{
  "d_model": 384,
  "d_mlp": 768,
  "norm": "rmsnorm",
  "norm_eps": 1e-06,
  "positions": "rope",
  "rope_base": 1110.0,
  "init": "uniform",
  "lr_mult_o": 2.0,
  "lr_mult_down": 2.0,
  "beta1": 0.9,
  "grad_clip": 1.0,
  "warmup_steps": 200,
  "schedule": "wsd",
  "decay_shape": "pow",
  "dataset": "wikipedia_en"
}
MLP neurons of a small language model. Each row is named by its layer, matrix (gate and up: input weights) and neuron, and shows model dimensions 256-351. Each number is 500 + 25 x the weight over its row's rms, rounded and kept within 0 to 999. Numbers have three digits each. A neuron's up and down rows have the sign that makes its largest values positive.
A block is one neuron, or neurons of one layer that tend to fire together. After each block is what it responds to, as a language model described it from the Wikipedia text at the highest values.

L22.gate48:500450514490494482507520506513506514505503532502521511493502481510500501542492513512532533509527476497522482476497542489511491514526473512476480474510540548456497501471519498481500467519520474473500537473502468474510486495525539513522494471480479477488448446501491490509519505512506458494
L22.up48:506482488485500497484534474525522468482481510526505501503502495509499481511447488526525487473492502481478423519475498479552512501523504506505514488516570517499469494524499495522507493547504535461499500518492504491488499477537527466477509470499531496517558501465455492542507482475522493524
L22.gate123:496500484512477521542478481430471519481510507547476496525490521484516537490498497503508489484548480503522506469509523508501535539495491551557483466454486507512496484520522507463548493512467470475481463511473508493507548506514540512523487513473471492452471478532450492463462511497503470500
L22.up123:516476501549493549500529489502471486467477505499505472495500563537485500498534486499504477479500488491545473493538541537524489501526504522485506494462489495486506493477451514467466467517493466552486538515461525514499514483524529528507509477519471470480423449478421487490468494497494485470
L22.gate259:496493501466515502510534492477471491494522491533532523502479517508539468500543509494513509492491527522483493492529441485555509534532468511516492474521484517470519481457488508457489473521476528492494496499523484497490463489479506475507458516477488456476530506523504487518511525464514548512
L22.up259:480492516522551520533524526487511455485504539536459477509519493493516492489468484476533482495493479527507516535506550521515541489547501497548496501432488503504541505521513540488533471507464443486503532494516477516483497513518507509477539497494485506485461510500492490543498469463521515514
L22.gate358:525519540502483550497490485461495551496509482488520483465480453464549494503517549496458450489501534511518482513499525462518485483510537467495510450502471508550490467463506486527519493530530548533483512505497463475512453527485523465524489476518478491512461542477511468541520510480534492467
L22.up358:470480500485531475470477458538519519500499509526481506455518450491509497492499462520500499477476473537497479493510503448496462519498491537511474481476510477491501486522487495490454475504532480497511442507528505491465502512475466477511483533513465536483497551471469467514481517527524477464
L22.gate381:493469475530491535502495527503464525491442535532473469464484473514537517516455507507494480498467431487460530484487492535531499470473486518518482457490511517476501521474500515476515520514475516513517517494496565476527489513552518509483556506529508458457504527532465503532500495492491473486
L22.up381:447486520486495480485478484495489516453459515461488494465517506497544507539450539522490473475493495551465469494550493497544487483469502493507495512486512495519494501522558513480602459549453501513519438465506483504506518473507505489471495548524502505460525492483519475489512541498513521530
L22.gate623:522458493510478449478537492499493501471529478468533521504477519468502561526496525480514497456508477533488517526510475563480526507503546521481512504542506463499521481496546554489473472503476514500519454503510459498484508481468522444531507474554482500491485504541511543522519511500499503488
L22.up623:478469487548487508481496528524529515500494508564456500500472506481527509547486509511505457501525481523502542507450494503540540523496511472479484515553492470492490486478524482526451509495516493497521464537528537502507482482526538470537469467483484548504471522469496505519477490513519492504
L22.gate732:513509433491510497486496516467492476505524537499462512488533468500501523511467508486515485466525487479515505489477486485481515497554502517515515531542478522509523532528508518529493539544497468516509489503435519499489486490487467488479507509480489491465505533506497482484533456462519499439
L22.up732:471463452466467490510457484475475482492509465507481460489471453478481491496492543507520511506511496483533513423551520487499486529511520486519523500477475516492528526510524537542479454518537481517525479506489520514507487485491483541507508522501521485539536467480466476523510513471502530412
L22.gate748:525498520490468475475532554461501498501518522486514480492496511544506517535561500474500457469493522507518479552492523505489468521519527489520464492469479503506524469489508477502501469538494534485460502482505515550466481483501532487536480509519486473535508471490535461433492530473556496492
L22.up748:499516509540500527496505522504467481543489491534493501512514527495509505517455465468495485541498480516460497494488498490501495469503482480502490481479566539459515492467492466486581444459472484516484490476529493515511498474462490503524502504432488479447499513516490459526447493497510463488
Fires on the article "a"/"A" (and word-initial A- as in Aberdeen, Awakening), especially after verbs, commas, clause starts, e.g. "is a symphony", "a number".

L14.gate84:485570454482536450455482504501482511495506504552501437498503505458503525501504496466544523516478460475481510510497528523499511498517483514525479510460476481540512492511504487521544477504464509480462522486471493505515502455521512495506508468451507492510518529497503489504510486402541519529
L14.up84:489496512477555510462498508471504486518496517486489492499488539525507503470494516475515467499525490472459464525435535480495512526481492491501472492517495529455481523503519470525524473476522498495516517476468494512473471488498489535483508534501505494513529489487517523486549494464539527493
L14.gate327:485525461467510509500528491507509480480496515524540500484556517468480523501523498533477506478523522495503507490525529485484537530519510493534481529518516516476515511430499457445511521549508480491476523514443504531522484450490500479495528461512468488503509460537482484517472519484453499448
L14.up327:484512469542522512479550493496512464474495534479489514482510473486526500534517503521517483486514531486510486519541515528479482541499492523493498456507515533478478532524487481537526494451462509500503489496518495524487437507512500528493471478490521507514504465485458502455504492501490548510
L14.gate418:492518475504493474465503522466538461503518485495489507516483492482524485544498548516483469488500468523539538467488466515497461509508481547490468479483511495502542478502492490530450484513511567527492510544490505536481506475488529470464496491499474519508503502503498506474482518532481505491
L14.up418:476523508441513500472510475510476454526524462478554510471530463466494513471492528516507514490492496512504514439514459506511461461514486553490488509498498503522527453483482508507430504506499501509493532461464476505517483499476525515528523523490514501517514495488479477439492491485500453483
L14.gate539:483458499459501561497510461496528524468463478505559521483505531493488481512513480513453517513498477554486454513519513529513497502510534509520545489496524477485536523526462521489549529525541474528492525481490498477517541519526537469489515515504492456505486487529514484496481508482480522486
L14.up539:513509508466520473472475464495498488482555513537530539514455510551525479526505457473517465496511549470505477491465517491529467500470464493516472470483497495491480500447504499496508500475476478492450502489497530520521466508532513494513527485532537496503549466504475507487477470480492530481
L14.gate541:475480523521516506482521534515484499484508483516474483475468505524505508496471485534502484495455521478458523500503504520518519488525498487510519472467543521467504463509485538508500506516507483524485455517513494499473448461488563511534443503510488494483471497513496475520477507531481474476
L14.up541:488520547483524532509548519546495537523439512497491495490499481498527486555464481467485508482452524452478491492508480493476518505511498502506499513507531481472531500482487532522463548444485471508451476481482509489471481465505514453529484451494486498466495561477505543531489508477526483473
L14.gate628:450527532481512495492501506511495501522499474507509507508424498497512469543501489515520489513445478509489467503498459505497533536512490530496536466478530467473483497497502515485493526494467558506525475514499482507529495476460500523473472522548493505497478492532534468484449490482481495480
L14.up628:472523488512533527495475517496506486493522470522499535488450496519525492506460465472502490500465518471469509512546509532508453516548510500507460465510520501485501488496501519485481522487524459558467522536481467509512463482475489510496527512467473527540498480459480467454440522475476450451
L14.gate700:534449502504521492499512523513518521485481513493518507474510451506462521487499505505496485523454472516447559438491503475531511517514496498462520543530495511465490483505471527453500460485423490503505504508550488517473500522509507521491499525489514506506496531477509455543461516485504464457
L14.up700:486468451507484532499509525551529475512461512500535530511502498553506560522519468552475494493483457492493492537563528497541523509529465482492478525523471500529519541506511474515494517498509539522475492523510548506510525480502496492510538527498462477514475541491501500479467528558511473525
L14.gate735:495462527548499510551468526502494499462500483489492479494473502503485488476516540500494543490515547522440482546545550492491477530471525482464454515464486492510462518511477484499560478483453501511551530463547539522503481504494467498472521492494469497494524485531512480487531500532459521476
L14.up735:499457496501476505500520536505517541496432515480551472484504509542501489460470463501497517461523484514493490506480500494465524499503541479494477536489497470472534523467465534544526460545488463462519547467504539510466472525499501503486505485490493503519492507463492489476496523466478527459
Fires on the first word of a noun phrase after a verb or preposition, mostly "a/an" and comparative or superlative modifiers like more, most, higher, wider.

L14.gate208:493533511500522453497513520524447494469493518496523479488505473553511452477483510510510486508544561505519515447501469519461485509483537476479489473525508516522503504516517547449511479508496525515528511494544481509508500506479474543520544492504523518473466529468478501444490456534465473571
L14.up208:515464522477465501552529508500447521489486482528525462507530487482516521467462494492479524501469502502488497512482513509479500542498474510523504501540507531512501481486517490479486494538525480492558521486477486514498490519512481505483509490513538503430536523498471483463521479525493483521
L14.gate264:548497474495545475472532540513477519476525496479525471475499458493503483463492478487500473488538482501487488497465529531465487493459486542521495473475536480476522445489501479446519498536483499514530492494494508522504526522496482514528522499468529483515511536500469470464481455531514478524
L14.up264:545528525461489485461487517515443511475521522540520477522498494531482504485466470523489487505485483499467511482507470483483538460489480530490512453515568464501498531539560520473511483514513486509518507511497506485528516510479472482511509507482532482479527465496507442481469458532521544539
L14.gate273:488494502455535495532473485465504481526535528505534488527517502533497498480495546486489521505501481538531505489546496429489507491521524482484506512523524490507532505494482485473500540510491513525520504499498506452479473549495533483513482518499486512494464496500519512474479491491503485514
L14.up273:491488480497551515491471507506494468509490523496522543440523499492468455518504488501472500523512500496475524518510455496476539446501509529531490499484506489506539486493509516504476471494496506473468503517475488453489461494554479492460527534524518496512522492481482505510535444493502478495
L14.gate427:516498469475482513467469524454478493503533496504537508492492467486479551469537508476546461511504492522454455491493508508495501506440488463459504476493514474483539472498498512525504486513455529511507523496477507485503499467462465522470510482522518497476466524506481513513454457537494480529
L14.up427:541455476480464482497511543479489479492469496537465493479529448501518546480486511468522499467517512494513479531496475488479529483486518485455499484496493483512461464519512546501486549528449462508515502482461493540523496520511477522512501509495537506518498513480501530519471418558492476566
L14.gate612:517522485521520500499494538498483490460492551491497531496509483541463505489482503501505512513447508510458486511474502462461551463469535475554497502498520485489482534500511520489495502486499484526516492490531502462485519430487495481571495490476505524523443518508446480487475499496492485520
L14.up612:503515499460457516491514511529516518505509503521503498514495485500525524477490493491497508516460513475485519498500455509532465541538510512493524501528499499485485508543493495498546510515478466555520469491536490526482486494483508515490536525529498563512474481530491512482499459443460511492
L14.gate620:485481503463441503474491465482500504499486507477544512514475528523493532505496487529496473479457507514529522494513529507504507561509485468502534507493498473463522481511524458462505534487473505491519494475534483536465469526508486505483506572519491532510492512510517485487482501494522556478
L14.up620:527476495501486559490476486479448465488496455503542521480481482535505512519483482559466530500460463478505563482509526520538517451513493493486548461497470472490527496526526521492506482537490532520523520495456494505548502535462527507483488536488470490515487452496508486479532479452501505507
L14.gate740:481499493505517538456537504505460527492540505556522469518483473521507466513501521488499479532511510466475523502464480515496527493498519497489484492530494490499513463539517446502512493528447523490537486481515499519501483504550483483534499528471521498465489497517499480496523487467531501517
L14.up740:484521499522472492447517504519523494501502517472465464503475506505510542486527524483474483518510546547501488564491562499515459525501501487548466484457513504469511519496492494489491475523475474485482525496514516482488487516485475540530495480484492524525513469481475524483521498508520483482
L14.gate766:459516499495490543500537492525494534534481441538517459464476508492516532532469487507459467480523506494495491517484494500487528512497515501506492480503482469489532490528516533479475517522496477511516461500550506476495489499491492485481506524492499454551488507472502504475493473548481533474
L14.up766:496540507488509547433520519495506540517463460500511480492493502501490481502476502494491496496489543519510491535478523465488506454502516532494495490495537439491516465472490512491489553493535496488529504484541512490500534474473509494471477490482464491479523467510481504480509470510517517479
Function words that open a new clause or phrase: infinitive "to" after verbs (requested to, preparing to), "of" after quantifiers (one of, many of), and first-person "I" or "we" opening quoted speech or titles.

L20.gate457:457490503510521510467500469521497477500472510515508489488468517465546551468514472482501482487480511507509518495525524491533520514524439480500535518483469531512512484498498513419528466475495454530460485465461491517482513458521482475525462484491519465481512484476472508519523516426509530506
L20.up457:480515467535516477524504481513492471441553550523545450505468512509531490482522480501531449494486442478477523512489496468516524496475438527488447485450481531504469534524513498484549502486515478490460498566454505524503521504515491515567482506480502436475494544533477480502509538456531508512
The token a or A in almost any role: mostly the article (after a few days, is a bulky ball), also word-start pieces (Averill, aerodynamic, ahead) and abbreviations (A.D., a.k.a.).

L22.gate32:536496539495511492499487536504543453518503565497508537496495468507500534519527517499452550466468482504500466485461533476473475508470475471474572485520498519521482456468466440533507509531495498493520516510491512502498484512560455455497491476468498498477485472547465506475496538508471450511
L22.up32:532496469509513511455517524473531528478520467508519489482500550524509487538481504451503480522493514517476443531461530467539503520497512513494512525543510511495551471496474480502519531523521494489490449462483497495488503523507472519527495466533533493469451474525502497521465492520494492468
L22.gate97:515458486503504494520504506548505483518488487513486544475498433506480479480474529527487550515485478487511462476481549490487482480524445493525503479504490505545513511460478495498457486462450536533521473479503496500550493485527492485490503514500489513528470489523484531516483520507496472467
L22.up97:509478502522461468531505497501490472490523447491496513461492484502478500476500498482460504505504496546453505434518490479488517449492542537500440520485492484505545442471495483573489493506485524499563450484486472575498529545535499487477486515468451478495461546509560488508509491506547487500
L22.gate99:488478533493558463506538512506490466496509512529484485528521454572484507512481483438510439512499531475532494479491513453486504543522474507491501487472523485483523484482442511468496479526499513538527457459512455522506518493472505492518473457520507485472484466493500509477501485506517523506
L22.up99:545485541521541531475500500483449469513452474487511500465521467512488528476545470485498484495521508537484495486505494553497532511489515473518534554480536491490547484494478519479479495517543561514495503488525495497513512517467511500489467464524471473527472531504456549473478518507523535529
L22.gate106:504528505475463470487498494490537468475486499517491517550538531532494503464483513526502566505459510508477466547514494524513511497523539464498516503551492553501468486479515527503505517519501487521523466501507485483477489504541494478507480495497506513480514486505510499494457480471503450515
L22.up106:498499481496497507547478512520515468528473496487499523457450521508499533518508487508494492505519515488523502503493540520447478506524532505532504489506442496532518492491464555471512498447524488503468525458489490489495473543547471528552516459540465494525489477453492457506528509455482475522
L22.gate226:511492498555456501516454527527503531478533501518521460510479486530495499536508493501511518505484478499485500484510443540543486522536465536515493495479498521512501461513517495544490438496500552498544492479487519519514506501530498485548543460531518527518484486490531492484524481495480483488
L22.up226:515480500496496497498510541460483525487503467524496521545467531542514528484491482508529515469529530560483529503498499502512462498472508549499520538470514512500497465487486523524532437479486482485549525506517463517498509525497473486508472519475488503519457533531538507466529505499505511502
L22.gate300:526538569511493487489501524508484455456541523512496533459476518551502525493507473464531518507500473521487496496492479483491532513535538529508509502500516512425498513514491475552505506514508538500472519497516511480522518509486448492510467424524491490470497463483492488521546497486498493477
L22.up300:489513506455509504530458530514503489498488514516554527523545478519532527487504535509525466498522498501470523504499443478508493504493522504470529548483543531521524446490486508474508532473495523512545490497489504501447487508499493552471500523514521520443463518488529514496515464499512505427
L22.gate402:528515497508517493483507483466503517470512502516516527522477482525537495515493508516476475472464496532548529498493524491465474522499496527519512507504481493495560483499493460479503458490492575517479434493489541526513492517552469507514499519465490515501486492478531506487481513491500509498
L22.up402:509470496486483498531517524474452473509498510520542538517516497508516512499513540503476549465498501522514475535527495450535471497498471490497523455555490463483500456504481510490535470489475519486511475510507501513495503494532500499489501467544492471503504478498521561490505490490533499503
L22.gate713:530484473477478491477475488535496482529473488518451545481496459456462509503532475462469525483486479488492446470485476450479513543514486500490534481500523455475513506465515503544470476538497477480541494492547471498487495490528531515534486497469489507480486464481490517493519533503561539514
L22.up713:500509491489480519483495508564501497519525487499462508475462471441459513471496511454471451479470490483476480475468482467523489502499512470490532480497489461515513472470503550518472488540517492459498495450471487512456492505516495505487499499503486529503470555490519496470514556471518493526
Function words that come right before a main verb, mostly infinitive to and auxiliaries like did, can, could, as in founded to serve, did not score.

L20.gate680:505457466505440498531483563528495502492506521535551561496443495511535547481492481503515514498488523531550507500469473490520525503497494565483514475487509512475502487518529551534540506497491474516529506507485514510500536551447458500552508506496517514479485501515500523504506479486492491471
L20.up680:476548511498496488491510502474486514474514500529494505520546505532529502492458519491536512481490529481472510540500454497452502496501506525515516516547515455459519512497507535477468502528512456526514502495497487485513524508539495535479502477501515521555491477452527456496500487556500524478
Modals, infinitival to, not and do-forms sitting right before a bare verb, e.g. will be compensated, proven to be, could be attributed.

L22.gate11:465511459497495456524501508488511522501483466500498523542505512513495478525500510474497530510479515503514462479486479447472454480504498481487499543472497508441529564489516477461517537554482543479466504472467522526464492521489505520487539507517473528472528453545511515493491511491499498468
L22.up11:524542541519478518493515459478469512543511508461502471478540485490506536506510510505506492498492494514511502504520492490497456512429504470468551440544513481543481559509501515446448500490529457523479489485503542508483454513488510526497474510514534537513496485515475477522524453494453504483
L22.gate366:524478477467502511476506522502550495507519494498539522520505507474470520480507473542528478519514516513516452525469525492496517505479536488475527510503463497506482478535504491516519517528526508514481468453510482495474509525526472509498520480459450483473503504512535477533543519544508532450
L22.up366:502521453514474499476491538445539509556509501505497481502515514502493459492506530533498538502528486483522502495566519503471466500517537538453501476489487494537487494504516503497477499519530444465524515487502463482513503503501511485551562471477471458494531484502464491511473479483493478510
L22.gate390:515505506470509524529526462513518479488481521507512479524425511511489472480491514486485528559480494471474507500469549494520520499523539532523494527481501500520489483503508447497545505549454523476516445507502497516474474487518524482484480477496520481481510467526528481532492474486507468476
L22.up390:488525522541493511511515485522480463530518480520485501483482514517493492488491500478512500543472505482514499486532508498452552499526505506514531524486516480518480538510500512449548473484491465457495495504481462480493522523538517521490526467448466495491488484502512490497506522516482490456
L22.gate488:468495480518558510482482540506470490516503546504457452516554448498506471528452502525478553521499495492528501476501510544504515536464491482453526545492517511502516475474520512512440473536505522515503482494560491500506525516502483481520552483510494477497476513506448484540545502522529486476
L22.up488:508488495457554491480502473506510508531533518506489520528515506510523487487488482537569553503486493517510465493496499507484499504565496508510495485464527479527463486525488494490557540513493476450464527536467483542520504473532487505502487470513475483485539527482540490510449505500505497506
L22.gate581:494496473506486520445460492514563502464495531490535504492528559522473519490504538532536514524498504503502500498519503552527528518490592491520500487442492534470505474530485497454418446530501502494525522496515536494509492491526494503512521501503528467485466483534465504485491455473487495479
L22.up581:499500444481517509476523524476516510504484511482473464527517494471550484495476490464506466491480488493485541481519518481524562491496496482539491462466506476496466518526530494475568538461501500502502489529483506502454506482492467510483504465515496500488504546491533485522466452529522517510
L22.gate622:492493504494542459516534560477518505496530484488498486522491495520507463522531501527526501493537469496535506496471505526492506464569508545471495516536504505490445496449487495503495542499575507503489447458501483512458500509520471476485497465499523522504476475555512503522492429510506481496
L22.up622:494524494468513493541501514467520473515559520485492487496511491508527482563506548544466525540516506483498475529476518520506500461527496465487503524506506524468467507544487471498511531486531479484497510503508519497517503482494528494498481489479506503518519508561455529495475466500473517451
L22.gate714:506546492536507534488500486522465500482462513507512538559527523488494463495513454486538523536561490500464529532521510541538502511493485503539489477556427485495527485531470507542517471553501472465486503475494475515477523496549437486448499495448473516478492481500500472479506500507502470531
L22.up714:520519511492495486462500497480452474437490536475493495497493513484522474528514510536504552535545485494529506552479495489554497470512483483509528511505484503454513517500509526474564489555471499458507480507519482528473497448447484496482497496468535499472496509535455478509521533489518477475
L22.gate763:523507480478483466496487484468514507441506502524463462520524531483520518513470475539546477496501464510504536501523578520496492489514536512508513477508497506478480471474492519497505512492518489494449490491526525493523559503488504517468481508512493508488493519437498527502483498510458515508
L22.up763:516483485517520527477485501493487472467511495459539481497518503503500500501440463461533508473502470499475504529540520543497480502469500515526496510465519472501511503468525520507548555482498489516495502517494507522518493547499512523529511482488519484441482502477497549527508513537487532527
Opening quotation marks just before a song, episode or book title, often in tracklist or episode tables ("I Want to Know"); also opening parentheses, hyphens and al- starting names.